config.yaml
n_kv_head: 1
d_mlp: 640
activation: "gelu"
norm: "rmsnorm"
norm_eps: 1e-06
attn_scale: 0.125
init_std_o: 0.00497
init_std_down: 0.00497
lr_mult_o: 1.4
beta2: 0.95
lr_head: 0.00551
grad_clip: 0.5
warmup_steps: 223
decay_shape: "sqrt"
batch_tokens: 16384
MLP neurons of a small language model. Each row is named by its layer, matrix (up: input weights) and neuron, and shows model dimensions 48-143. Each number is 50 + 12 x the weight over its row's rms, rounded and kept within 0 to 99.
A block is one neuron, or neurons of one layer that tend to fire together. After each block is what it responds to, as a language model described it from the Wikipedia text at the highest values.

L2.up6:37 57 40 51 58 43 75 39 37 47 54 29 32 57 58 67 47 58 52 57 28 40 67 50 54 46 59 29 53 39 50 34 36 35 56 61 60 64 47 46 55 51 51 54 56 27 51 30 29 40 58 61 41 66 33 41 49 49 57 54 33 55 41 61 33 58 64 48 52 69 34 55 48 37 54 58 47 47 35 52 70 48 79 72 45 58 63 35 45 49 58 60 27 50 76 75
L2.up68:47 41 45 72 56 56 32 40 28 64 36 46 70 40 60 57 54 52 63 62 47 43 59 53 36 63 40 54 44 52 27 52 61 47 48 42 61 55 71 52 44 28 58 40 43 47 44 36 24 39 42 73 63 69 59 36 22 56 50 36 30 51 61 71 37 37 53 54 56 53 39 43 48 42 61 37 46 44 49 56 59 66 29 56 58 61 24 48 55 50 50 42 44 54 43 65
L2.up88:24 46 51 64 56 56 49 41 40 64 59 42 48 48 63 50 43 68 56 68 43 62 73 46 66 69 70 70 19 59 71 45 69 25 60 29 41 55 63 57 39 61 50 39 61 44 56 38 53 62 45 49 44 46 60 57 45 47 33 52 56 60 50 63 38 53 54 63 43 78 41 56 39 44 25 46 61 60 65 48 55 46 53 46 42 47 17 49 41 55 56 63 47 55 64 49
L2.up110:23 55 42 45 59 38 46 39 48 47 49 40 70 42 66 48 50 65 45 48 60 44 70 70 55 56 48 51 45 27 46 30 50 31 54 38 59 54 58 23 34 22 67 46 52 49 52 46 48 60 47 76 32 53 60 55 54 52 51 53 36 76 64 56 44 21 79 31 45 55 47 54 36 51 46 45 39 56 48 55 66 31 62 67 42 57 47 53 48 49 50 51 27 43 40 73
L2.up163:35 47 51 67 44 46 62 41 63 55 40 40 60 55 67 49 61 69 62 49 77 31 37 61 18 77 43 58 40 49 47 33 35 33 63 36 67 74 60 50 52 54 56 49 78 51 44 59 40 54 50 59 66 62 54 40 63 37 53 53 48 44 62 90 56 33 52 50 49 63 53 46 39 48 49 55 54 36 42 60 84 66 47 51 45 49 30 50 43 39 36 71 43 57 51 58
L2.up166:33 60 44 47 61 44 42 58 26 45 50 43 38 47 39 69 52 60 55 57 51 58 43 49 55 67 48 54 64 34 48 45 41 56 46 53 55 53 46 43 37 29 56 62 36 46 46 68 54 54 42 37 63 48 54 52 52 27 49 51 46 48 47 36 25 48 76 61 62 53 54 54 66 51 52 36 65 49 44 55 22 55 59 66 39 41 50 37 44 26 49 53 25 47 54 65
L2.up231:35 43 39 19 65 26 77 57 57 57 54 58 38 54 58 49 55 67 70 53 59 46 54 48 46 51 49 39 64 54 50 49 27 29 56 39 43 50 64 35 49 69 43 41 26 43 40 31 33 59 57 41 41 55 59 67 54 50 39 43 31 66 45 72 55 30 59 45 55 54 42 53 64 52 45 60 41 58 37 66 47 41 44 40 54 73 37 45 57 61 42 31 61 65 53 47
L2.up250:37 62 51 32 43 59 47 68 33 33 64 42 40 65 51 56 43 68 51 31 45 58 47 69 39 38 67 61 38 59 60 28 41 40 57 55 37 52 47 54 44 54 65 65 31 25 58 60 38 65 64 46 47 43 75 50 36 56 42 54 38 56 44 46 63 46 42 44 56 59 63 52 48 60 34 45 46 62 50 39 53 51 51 50 58 69 45 43 41 44 73 61 47 38 48 54
L2.up253:55 62 70 51 68 33 40 40 50 52 56 34 45 69 50 75 51 66 80 55 33 62 59 32 61 61 36 47 49 40 39 45 37 55 42 63 43 62 46 48 30 33 51 48 48 41 35 45 35 61 45 55 60 49 60 47 44 77 50 54 41 45 36 68 47 55 58 57 68 48 30 68 37 27 46 76 43 56 31 40 53 70 60 51 49 65 46 51 27 49 44 50 53 46 69 53
L2.up328:45 53 58 71 51 37 64 54 42 42 38 63 59 40 67 68 48 56 55 44 35 43 51 55 25 55 39 24 69 23 20 30 17 44 59 44 43 50 40 47 65 30 47 53 36 35 54 47 29 48 66 51 48 63 72 55 48 48 62 45 39 47 65 64 61 36 58 46 50 42 43 67 62 58 59 53 43 49 55 67 69 56 37 41 52 64 40 50 44 23 64 36 58 60 62 56
L2.up392:38 56 43 55 52 40 44 41 32 59 55 49 51 61 68 70 61 61 51 70 45 44 65 52 65 58 54 64 49 38 55 33 33 34 60 40 24 52 47 25 35 74 70 61 37 32 53 40 33 54 67 67 57 57 69 62 43 69 51 45 43 57 45 63 33 56 73 49 57 53 34 55 36 51 48 42 68 53 51 39 41 56 46 73 44 70 49 39 46 36 47 53 52 52 44 64
L2.up454:34 54 59 34 33 31 48 50 36 45 58 42 40 54 68 57 36 58 38 52 48 43 60 56 51 62 52 61 41 39 63 37 23 48 53 39 51 59 39 68 66 55 49 40 73 30 40 74 44 65 44 61 40 44 57 54 59 46 51 59 47 47 35 60 51 45 55 61 52 63 39 51 40 27 25 34 32 66 41 56 57 58 58 52 56 51 49 44 39 42 51 67 47 55 47 43
L2.up476:42 60 13 66 80 35 46 22 56 51 30 31 63 26 64 53 54 51 37 51 47 22 64 38 55 58 30 52 46 49 58 42 43 28 49 35 47 60 41 24 37 49 46 58 42 31 52 53 50 40 47 63 51 57 60 64 39 61 56 48 42 72 43 67 64 38 49 38 53 57 47 56 52 43 44 52 50 44 74 53 75 45 33 53 58 52 34 40 55 40 40 60 42 53 45 57
L2.up479:52 45 51 58 58 45 69 51 50 52 43 51 52 37 49 70 50 58 45 62 76 44 62 46 24 55 49 71 49 53 61 28 64 34 56 51 26 44 66 46 39 59 51 28 61 50 43 60 32 58 51 54 50 32 67 55 37 53 30 43 39 54 84 67 42 19 66 48 50 62 44 60 57 54 57 49 62 61 53 53 56 44 59 49 50 48 50 42 59 45 51 58 54 45 42 64
L2.up539:41 53 49 34 58 49 45 33 55 75 37 56 40 56 44 43 42 49 49 66 24 55 63 56 64 76 57 45 47 50 39 45 64 49 52 59 54 55 70 56 46 49 44 57 62 32 50 63 50 51 58 39 35 60 75 66 52 44 45 41 51 54 54 70 39 53 63 49 55 60 49 65 63 49 47 51 58 57 53 35 59 35 44 64 60 66 35 64 48 41 56 54 57 57 74 68
L2.up602:44 52 49 24 63 53 67 26 41 32 36 63 57 60 59 67 63 66 58 67 62 48 55 65 77 47 56 60 51 65 47 41 58 44 57 60 48 52 32 43 33 58 36 40 33 48 46 46 56 64 43 46 48 72 69 63 33 44 37 36 56 53 55 71 37 40 53 52 46 54 59 34 43 29 42 67 48 54 50 49 74 74 60 48 41 57 49 58 43 32 56 55 45 51 45 57
Responds to: Word fragments that complete a word split after a short opening piece, such as me-et(ing), represent-ative, Re-leg-ated, fe-el.

L5.up429:41 65 41 68 63 51 61 38 54 52 54 56 35 58 75 41 38 58 74 70 31 34 47 41 31 63 53 69 48 30 39 42 52 50 50 52 27 63 42 53 40 58 55 47 56 51 55 27 54 63 40 44 46 52 69 65 53 67 73 47 47 48 46 53 47 41 56 25 45 54 29 55 54 47 46 61 29 53 63 34 84 58 45 64 53 48 58 62 45 90 46 54 50 43 63 41
Responds to: Short vowel or r-vowel pieces right after a word's first letter or cluster (B, b, W, St, r), as in St-ra-it, b-ra-ke, W-re-ck.

L4.up154:62 61 80 76 52 44 40 55 53 63 41 39 47 44 58 40 49 59 61 46 30 57 67 36 36 65 44 61 27 43 76 44 80 68 31 25 53 67 53 39 56 35 50 50 46 37 74 63 46 59 55 66 49 44 61 64 55 48 49 54 51 37 43 48 59 58 85 52 47 69 28 49 31 57 41 59 46 60 51 64 71 51 53 33 67 47 29 57 41 61 46 46 21 50 60 44
L4.up194:42 50 38 65 58 47 64 62 53 59 47 49 56 51 33 39 59 33 56 40 59 40 54 51 42 62 36 68 54 54 72 41 42 28 53 41 56 71 47 57 68 63 54 45 60 53 58 54 48 73 54 55 47 56 59 42 53 12 53 48 38 56 38 76 57 45 51 22 52 37 45 56 45 44 55 66 29 46 64 31 35 59 38 46 77 45 40 51 48 27 56 56 57 64 70 63
L4.up208:25 47 60 72 77 40 33 52 45 66 36 54 53 36 48 43 60 40 71 43 39 32 50 37 45 74 42 77 29 51 50 40 53 37 47 27 42 58 41 50 45 55 44 49 72 36 55 46 48 55 48 57 43 52 55 54 45 34 58 39 66 49 63 55 56 51 62 30 64 34 33 45 47 60 36 71 51 51 46 51 46 71 65 65 54 42 39 68 33 18 46 59 40 63 58 43
L4.up364:43 63 72 64 72 58 45 42 24 53 60 25 82 58 74 51 38 35 70 66 51 32 67 61 46 58 49 63 62 38 61 45 62 65 58 40 55 58 44 57 50 43 50 53 38 38 43 58 49 56 40 56 63 39 61 64 43 38 48 22 56 46 48 50 51 31 53 69 55 51 53 47 27 57 60 54 29 58 52 52 74 53 59 63 57 40 58 42 55 32 29 49 41 53 55 49
Responds to: The second word piece right after a short opening fragment, above all "it" in split, lit, limit, switched, witnessed, plus pieces like ow, g, ent in allow, begins, went.

L4.up1:44 52 58 52 55 48 54 53 58 75 45 41 71 38 34 43 53 39 50 64 68 80 60 51 57 54 43 70 54 49 49 46 57 70 28 60 61 54 55 59 44 32 53 46 46 60 42 60 51 49 46 47 57 56 58 72 49 17 49 40 36 30 64 43 49 72 53 49 48 32 49 49 51 61 51 60 42 64 50 59 41 38 45 55 29 77 62 39 39 64 52 41 43 70 60 56
L4.up260:54 65 63 59 58 37 48 45 62 36 42 40 63 31 59 75 53 57 48 31 49 55 62 43 26 59 41 45 41 64 58 29 45 40 51 44 81 61 49 19 47 45 58 29 56 31 61 39 35 46 59 40 49 63 49 66 44 30 53 50 49 54 42 44 57 37 84 31 47 61 39 74 57 38 54 46 52 56 61 59 30 62 38 50 52 30 43 43 49 41 61 48 56 61 54 68
L4.up553:29 38 58 48 54 35 53 47 53 57 76 51 51 33 51 56 48 66 69 48 70 63 45 59 49 68 46 27 62 55 53 37 39 36 47 53 62 70 59 45 45 32 49 43 49 53 54 68 52 57 36 50 30 57 59 69 50 49 27 53 46 48 58 29 52 56 71 40 53 60 43 58 45 62 57 45 51 59 52 59 45 54 78 37 59 58 69 10 51 36 38 57 46 47 71 84
L4.up613:67 40 61 55 72 30 54 53 54 44 51 52 68 36 49 61 35 47 57 57 67 62 33 50 28 57 39 41 45 55 40 37 65 57 68 60 79 50 60 39 38 54 69 57 63 36 41 59 44 56 32 50 44 48 64 71 43 41 49 45 39 35 38 54 59 57 47 58 37 59 41 69 44 46 46 35 46 55 39 59 28 46 27 28 51 78 66 39 48 50 33 45 43 51 48 55
Responds to: Word-final suffix pieces that finish past-tense or passive verbs split into pieces, such as -ed in consid-ered, requ-ired, report-ed, plus whole participles like held, found, used.

L4.up75:23 59 27 59 69 53 50 28 42 52 37 54 76 49 52 43 49 46 67 69 52 53 50 71 30 79 42 50 64 43 38 39 55 54 48 41 43 70 37 38 32 58 44 51 49 57 44 56 49 73 34 49 52 44 52 66 46 49 30 38 51 45 53 63 58 37 56 43 50 65 54 63 47 65 48 52 41 56 52 47 62 47 52 52 47 69 49 54 52 45 31 55 38 45 64 64
L4.up105:14 57 47 53 48 50 50 58 22 34 47 35 72 50 59 64 59 51 54 62 55 34 38 51 47 55 52 34 53 25 49 51 49 50 79 53 42 66 39 58 51 52 55 49 51 45 51 34 52 52 33 55 62 60 54 74 56 46 47 59 33 60 50 59 45 32 52 46 44 56 53 48 56 71 42 63 62 45 29 43 26 53 78 55 38 47 52 59 46 45 30 42 38 48 42 59
L4.up332:46 35 39 53 54 52 35 53 28 48 60 25 64 69 47 41 47 48 56 47 79 46 42 58 36 61 64 41 47 31 37 41 35 61 43 51 34 56 50 73 38 68 69 43 55 52 43 48 25 36 39 43 48 39 67 52 13 57 50 45 47 45 55 36 24 57 52 48 58 43 52 54 53 48 61 61 34 74 47 57 45 44 65 51 70 73 46 43 52 54 42 52 50 31 43 69
L4.up487:35 64 93 56 66 60 39 60 42 53 61 42 49 35 74 70 49 45 58 68 38 52 34 32 37 45 63 45 70 48 30 30 54 50 63 59 29 42 34 51 36 30 65 53 55 45 61 49 66 68 51 38 53 43 54 62 52 55 50 43 70 39 51 55 45 65 68 54 51 70 43 49 46 73 41 52 53 65 32 49 42 31 40 52 43 57 56 48 58 43 57 42 26 43 50 50
Responds to: Second word-piece that finishes a common word split after one or two initial letters, such as sp+ace, Sp+ain, r+ace, h+ow, sp+eed.

L2.up43:52 51 35 45 60 52 68 38 23 59 51 63 65 47 42 55 51 56 50 73 51 45 46 56 46 43 41 50 45 45 49 63 34 45 58 32 42 41 49 45 44 64 57 40 49 42 52 47 31 59 45 57 41 67 77 41 32 41 66 49 38 66 60 75 52 36 47 30 49 44 42 52 70 67 64 67 41 52 50 70 45 41 46 44 43 59 36 45 41 33 44 40 46 51 33 47
L2.up79:45 36 29 51 59 39 46 42 50 48 32 42 48 66 58 58 47 51 62 72 56 44 34 46 36 46 33 70 50 51 39 41 55 37 52 26 36 41 54 60 37 66 38 46 41 23 58 38 58 35 60 65 58 46 53 59 50 52 36 32 60 62 50 60 63 37 59 26 54 52 49 61 54 50 42 48 29 58 44 60 73 55 50 46 72 54 09 64 54 56 59 38 49 55 48 47
L2.up122:49 52 39 66 43 26 32 57 41 66 37 41 70 48 45 43 55 32 47 59 48 66 61 50 44 64 53 67 49 40 25 37 69 59 45 37 53 52 43 55 64 70 52 44 44 50 61 56 61 69 43 60 53 65 60 35 52 45 25 42 48 33 46 52 61 26 42 47 50 36 52 50 47 55 62 60 43 57 53 59 61 55 56 42 55 52 36 61 57 56 42 52 64 45 37 56
L2.up128:43 47 64 47 61 55 37 50 40 44 52 41 56 31 73 47 49 46 53 64 55 54 37 45 30 62 50 57 43 49 19 53 20 34 56 38 44 70 53 36 43 58 61 49 70 13 58 39 40 56 61 65 61 44 56 60 54 39 49 51 57 31 48 68 58 39 69 34 53 64 32 59 70 46 50 47 27 56 31 57 39 58 58 45 62 44 37 37 28 40 50 46 51 47 62 64
L2.up260:43 50 03 55 58 40 54 54 38 72 35 33 68 34 56 59 59 35 54 57 73 30 43 66 55 52 22 63 60 46 46 56 39 42 40 49 52 51 51 47 44 32 37 59 46 46 48 39 46 61 52 47 58 48 54 32 27 34 53 50 57 38 56 59 37 32 60 41 63 63 52 55 76 38 37 55 49 37 59 58 58 63 66 67 68 43 62 53 49 35 45 61 59 66 58 62
L2.up279:63 49 54 44 57 42 65 50 42 57 46 42 62 38 53 61 68 44 68 60 49 55 30 59 55 63 44 71 38 52 33 42 80 58 61 37 57 57 48 56 59 46 52 72 62 53 49 53 29 60 37 51 34 36 59 34 41 66 59 23 35 61 40 74 45 34 48 31 59 37 27 53 48 35 42 74 57 60 54 61 50 38 72 67 54 37 45 47 28 46 45 46 35 60 55 48
L2.up304:58 63 54 75 81 27 36 56 48 79 32 48 58 55 25 62 37 63 63 65 45 60 44 53 35 70 44 64 58 33 41 40 55 41 46 60 64 55 44 32 69 60 31 61 60 47 68 43 63 64 36 51 49 54 49 53 48 47 58 29 55 61 52 58 67 57 40 51 41 56 34 68 53 40 43 59 45 66 57 52 68 70 58 27 48 49 63 92 41 67 50 53 39 55 46 34
L2.up370:31 54 61 77 68 54 47 58 49 51 39 33 80 60 61 55 44 28 71 54 48 60 44 53 68 53 59 60 47 59 36 58 55 61 53 38 55 71 58 70 39 47 44 53 63 17 45 26 43 54 61 68 53 57 45 55 48 69 52 48 57 66 46 68 57 46 62 48 57 63 52 59 59 31 57 66 41 66 42 52 74 44 66 66 66 29 61 48 51 54 54 38 43 54 51 69
L2.up401:67 65 52 69 74 36 48 36 33 60 32 37 55 51 53 72 54 44 67 63 46 43 53 25 39 76 39 67 59 37 33 59 32 54 66 27 47 69 58 47 48 56 44 43 45 32 51 42 42 63 40 49 60 48 62 63 63 60 60 38 45 51 43 71 55 53 50 34 45 49 27 59 42 41 44 76 50 43 46 58 53 54 58 47 75 38 58 56 50 67 27 59 64 64 43 41
L2.up455:30 50 66 64 54 52 61 43 42 61 30 42 71 43 63 55 39 59 84 65 60 38 49 45 57 59 61 62 41 32 54 35 62 44 60 21 54 59 58 55 80 62 44 50 64 32 41 69 54 51 34 41 41 61 55 67 63 45 34 48 48 45 46 70 56 30 41 29 53 53 44 41 44 66 35 57 48 58 54 51 47 67 63 38 61 34 41 47 58 60 40 74 56 61 52 49
L2.up487:48 53 42 67 65 34 47 45 56 60 54 49 57 42 47 69 38 49 85 63 36 60 56 47 46 71 53 66 27 51 23 32 44 45 49 49 72 61 74 49 49 39 38 52 55 33 46 42 60 59 50 46 51 67 34 54 50 42 49 64 46 37 42 61 43 56 54 62 63 48 37 47 44 31 39 74 71 52 44 67 60 40 71 46 71 42 48 38 21 50 45 59 40 28 56 44
L2.up557:37 51 52 32 52 36 58 20 36 47 60 34 53 28 34 69 69 56 52 53 69 51 44 63 33 40 39 68 49 47 50 44 43 51 55 27 59 74 52 24 44 39 49 56 65 35 59 49 55 52 46 47 49 38 56 76 58 49 52 30 36 57 45 54 65 72 68 47 59 70 28 51 40 67 39 37 77 69 53 51 41 73 40 63 54 58 37 62 50 40 36 43 54 56 52 36
L2.up568:39 39 57 48 58 37 45 48 43 56 33 44 43 56 46 60 52 59 76 54 54 53 30 43 35 61 64 63 47 31 56 50 56 71 61 28 55 61 41 63 50 47 80 30 56 47 40 52 43 80 24 42 54 51 56 52 26 58 55 51 58 36 35 77 28 62 63 21 40 63 44 40 54 47 38 63 58 51 51 73 51 71 58 48 66 47 55 50 60 67 60 52 46 38 60 61
L2.up581:42 57 75 43 29 39 44 42 22 60 60 50 63 20 50 53 60 46 44 48 52 64 56 60 69 63 47 58 32 38 29 54 39 67 45 20 60 67 65 31 30 48 59 47 53 31 47 49 43 65 45 36 48 57 44 39 40 55 50 53 51 46 56 65 62 42 69 43 60 55 40 58 40 63 51 74 52 52 53 43 56 54 59 70 64 55 63 37 58 56 52 59 54 34 71 50
L2.up584:18 29 30 47 79 55 49 37 48 48 62 40 62 48 58 55 47 40 51 46 60 58 45 54 52 39 40 44 67 35 41 42 60 55 59 35 63 67 57 54 47 55 60 38 42 47 77 33 53 49 70 49 57 49 66 57 55 40 33 49 53 64 51 69 65 41 31 53 63 52 33 49 51 69 64 64 55 41 61 65 52 64 46 40 60 55 30 44 50 40 46 67 55 46 34 65
L2.up636:35 58 44 71 66 52 51 41 40 71 28 50 32 46 48 64 37 64 64 72 30 60 42 57 52 57 42 58 43 41 61 32 51 48 64 47 45 65 47 45 49 34 49 60 51 54 59 22 29 67 52 49 56 47 48 34 44 29 62 42 52 37 31 72 54 51 59 56 46 34 28 41 40 37 49 60 49 45 57 48 62 54 41 25 51 29 47 62 27 55 35 57 57 50 68 36
Responds to: The word piece that follows a short consonant-cluster start of a split word (w, r, st, sw, pr, sl), as in sw-itched, pr-olific, w-rote.

L5.up398:16 30 34 21 63 39 49 39 50 53 43 38 40 38 32 44 49 73 46 52 48 54 60 31 54 56 64 68 28 69 32 34 50 59 55 50 63 47 41 53 53 53 55 50 47 45 63 62 58 33 73 56 46 31 85 59 37 68 52 37 53 48 59 41 39 44 61 41 36 63 60 66 59 55 67 60 57 70 53 52 35 56 54 61 54 57 47 61 35 62 61 59 51 48 29 67
Responds to: Second word-piece completing a word split after its first fragment, especially "id" after "m" (mid, midst, midfielder, midnight); also mech-an-ical, se-ven, Comm-un-ist.

L2.up12:50 52 54 67 52 49 56 72 55 68 26 47 34 43 51 71 44 49 48 49 28 48 48 42 47 59 37 32 62 50 37 40 55 47 53 54 73 34 47 60 71 35 51 47 57 50 74 67 62 51 35 53 48 63 99 70 53 59 39 51 50 57 55 52 43 46 48 49 39 43 54 56 74 36 42 56 62 42 46 55 57 18 64 31 49 50 36 62 37 29 46 57 58 48 55 45
L2.up29:60 51 34 70 32 59 58 51 44 58 44 38 49 33 51 59 60 74 40 57 72 57 62 55 45 62 50 42 31 39 50 33 70 72 21 48 81 27 51 48 54 67 48 27 54 47 62 27 51 57 31 52 37 42 54 54 48 38 45 59 49 44 62 47 45 46 63 32 58 55 40 51 58 76 64 41 45 58 53 68 40 49 57 64 42 60 45 48 38 37 56 37 41 52 56 67
L2.up36:56 46 36 54 58 39 37 48 30 56 52 46 64 30 53 73 36 50 51 64 65 52 78 64 48 71 40 69 48 46 63 48 57 27 42 27 58 47 43 70 55 49 66 51 49 33 64 36 48 51 29 53 38 48 56 76 47 56 43 23 51 63 38 51 67 41 34 26 58 52 31 62 59 59 54 41 53 72 45 59 55 31 50 46 73 57 28 41 43 32 53 40 51 69 69 40
L2.up65:34 77 34 44 46 40 34 31 57 51 60 44 49 49 49 41 39 50 58 48 49 48 63 32 28 50 34 41 44 11 41 56 36 28 44 59 56 44 59 32 37 55 82 47 29 27 56 33 40 64 50 59 47 65 54 35 45 59 53 39 35 69 41 54 45 58 70 50 48 56 48 55 55 49 71 64 40 62 51 46 70 42 58 32 45 56 64 27 54 48 41 39 33 56 59 59
L2.up72:43 36 60 19 47 45 36 58 43 53 43 58 72 57 57 74 39 67 61 53 61 57 45 42 31 47 34 35 54 55 54 50 49 33 52 53 46 45 60 59 43 54 67 26 68 50 46 46 49 55 32 55 47 55 48 63 48 41 24 56 53 39 79 62 56 49 69 52 57 60 55 50 27 58 61 43 45 46 26 48 76 51 58 55 57 74 58 45 50 51 35 49 53 46 60 58
L2.up78:59 44 51 43 36 54 62 49 51 48 20 52 50 45 29 55 62 60 47 52 65 54 28 53 34 44 63 71 38 64 37 29 65 60 70 33 53 36 40 52 65 64 51 37 47 57 71 37 57 57 32 54 42 66 74 72 45 33 38 35 49 55 54 36 62 59 36 45 49 40 32 45 56 64 55 55 46 48 51 59 57 58 70 46 54 60 60 36 54 39 56 61 31 60 53 60
L2.up151:36 70 67 46 51 48 54 52 40 55 47 43 53 57 39 57 38 55 48 52 42 51 48 75 56 71 51 32 46 48 37 36 31 26 46 51 44 49 65 26 84 48 49 42 81 44 66 51 36 40 58 51 49 50 69 42 62 39 51 46 35 57 55 52 52 54 49 53 43 55 41 71 58 53 60 44 62 56 47 48 46 89 55 60 55 41 47 56 50 46 54 55 41 49 84 52
L2.up174:58 55 21 88 60 27 43 29 49 66 52 41 46 38 62 41 43 65 62 43 41 54 52 43 29 71 52 48 46 40 44 41 55 59 36 58 59 64 62 38 51 58 56 32 54 39 67 59 50 45 45 86 51 50 49 39 40 37 38 43 53 56 45 74 49 47 53 55 55 55 31 44 44 58 50 37 41 51 83 52 67 48 61 48 54 53 37 59 59 49 32 55 39 59 64 77
L2.up261:54 55 41 47 74 50 66 39 38 50 45 32 61 37 56 71 44 52 48 54 44 56 43 58 42 54 37 39 37 53 40 36 46 44 34 52 24 60 56 35 73 59 43 40 66 40 66 44 42 69 50 68 41 72 48 70 59 60 32 37 45 85 52 49 56 56 66 22 58 46 52 70 78 43 35 42 50 73 43 61 53 62 55 69 71 45 37 60 56 51 54 43 55 43 45 41
L2.up280:71 63 50 57 50 55 77 58 48 54 43 36 55 37 46 47 47 70 58 55 28 61 48 38 57 51 49 40 43 32 34 52 63 68 46 61 69 48 63 55 32 32 66 50 58 41 50 54 58 55 48 48 43 56 60 51 54 24 57 35 58 41 31 53 28 81 57 65 59 45 27 65 36 57 69 47 47 54 54 56 55 62 58 40 45 61 31 37 52 51 58 53 31 68 54 48
L2.up303:56 62 45 41 70 43 66 37 46 56 23 45 55 53 21 63 52 30 60 49 51 68 47 44 33 57 50 45 43 53 38 50 51 54 41 62 41 42 47 59 67 68 60 55 44 45 61 58 50 55 36 57 34 41 78 60 57 30 59 37 42 55 63 60 45 64 50 56 36 56 59 47 47 42 61 44 62 72 70 55 51 36 40 65 35 74 46 57 40 57 47 54 35 54 49 53
L2.up373:45 59 56 47 72 63 67 40 45 57 62 47 63 46 50 41 37 55 46 59 32 74 57 54 20 42 48 33 38 67 69 41 72 59 28 57 53 45 67 53 51 59 54 26 30 55 58 61 49 50 37 38 39 58 61 54 47 64 51 50 53 48 45 67 43 66 57 50 51 69 33 54 36 49 44 51 35 71 64 81 69 50 58 59 51 52 56 37 47 36 60 37 30 52 39 68
L2.up398:38 72 39 23 54 58 34 20 66 49 56 58 50 60 65 63 36 63 72 52 46 52 47 43 55 50 52 67 34 53 37 32 56 54 57 57 57 51 48 36 66 76 59 50 55 46 47 39 38 47 35 50 63 40 51 49 61 27 44 37 43 46 66 51 48 46 70 54 55 43 57 61 62 61 59 50 53 89 32 71 57 48 74 46 46 53 43 35 19 50 67 52 52 64 65 55
L2.up407:63 53 45 62 66 50 65 41 29 44 43 42 53 43 51 57 47 67 50 59 22 48 46 36 37 44 24 46 55 43 29 46 68 41 62 69 44 56 40 46 49 43 55 47 66 39 45 73 76 30 39 63 62 64 71 61 59 37 38 45 46 47 63 47 50 48 44 47 50 49 40 59 58 19 47 51 63 59 35 72 53 56 60 43 49 46 53 36 50 20 81 51 39 47 61 49
L2.up507:43 46 48 55 55 56 53 37 60 65 54 50 57 51 63 48 45 64 36 60 61 42 65 51 52 55 46 54 60 41 39 24 39 48 33 50 60 61 56 71 50 76 52 39 42 09 53 57 39 54 52 49 73 87 65 47 56 63 38 60 39 49 47 55 32 39 44 35 84 47 42 60 42 52 62 36 41 48 63 58 70 54 72 64 62 45 13 49 46 35 37 51 34 50 62 48
L2.up604:53 54 58 46 50 44 48 56 59 62 36 39 61 43 47 62 31 52 51 59 52 69 61 36 13 52 27 33 32 44 49 58 45 34 55 47 45 44 38 42 72 72 75 36 53 31 58 59 38 42 48 52 54 71 54 60 48 59 45 55 40 43 48 63 47 49 50 29 59 52 42 73 47 60 78 40 47 73 41 68 48 38 47 60 51 59 19 40 53 38 55 50 39 38 61 60
Responds to: Prepositions right after a head noun, such as of in translation of or in in disc in, and mid-word pieces completing a stem, such as ered in considered and id in individual.

L5.up239:63 61 54 56 52 30 69 32 63 52 50 51 58 61 38 62 47 48 61 62 32 68 66 39 22 64 57 55 40 32 61 52 60 60 43 38 52 40 69 29 62 55 57 42 59 51 47 53 46 44 42 53 60 44 47 75 43 46 36 32 52 37 58 74 60 48 56 36 58 58 32 55 38 45 44 45 56 68 47 67 56 50 48 50 74 60 37 38 48 44 70 41 39 53 48 62
Responds to: Prepositions starting time or place phrases, often sentence-initial after a period (In 1892, On December 6, in the old hotel); also word-starts like off, appro.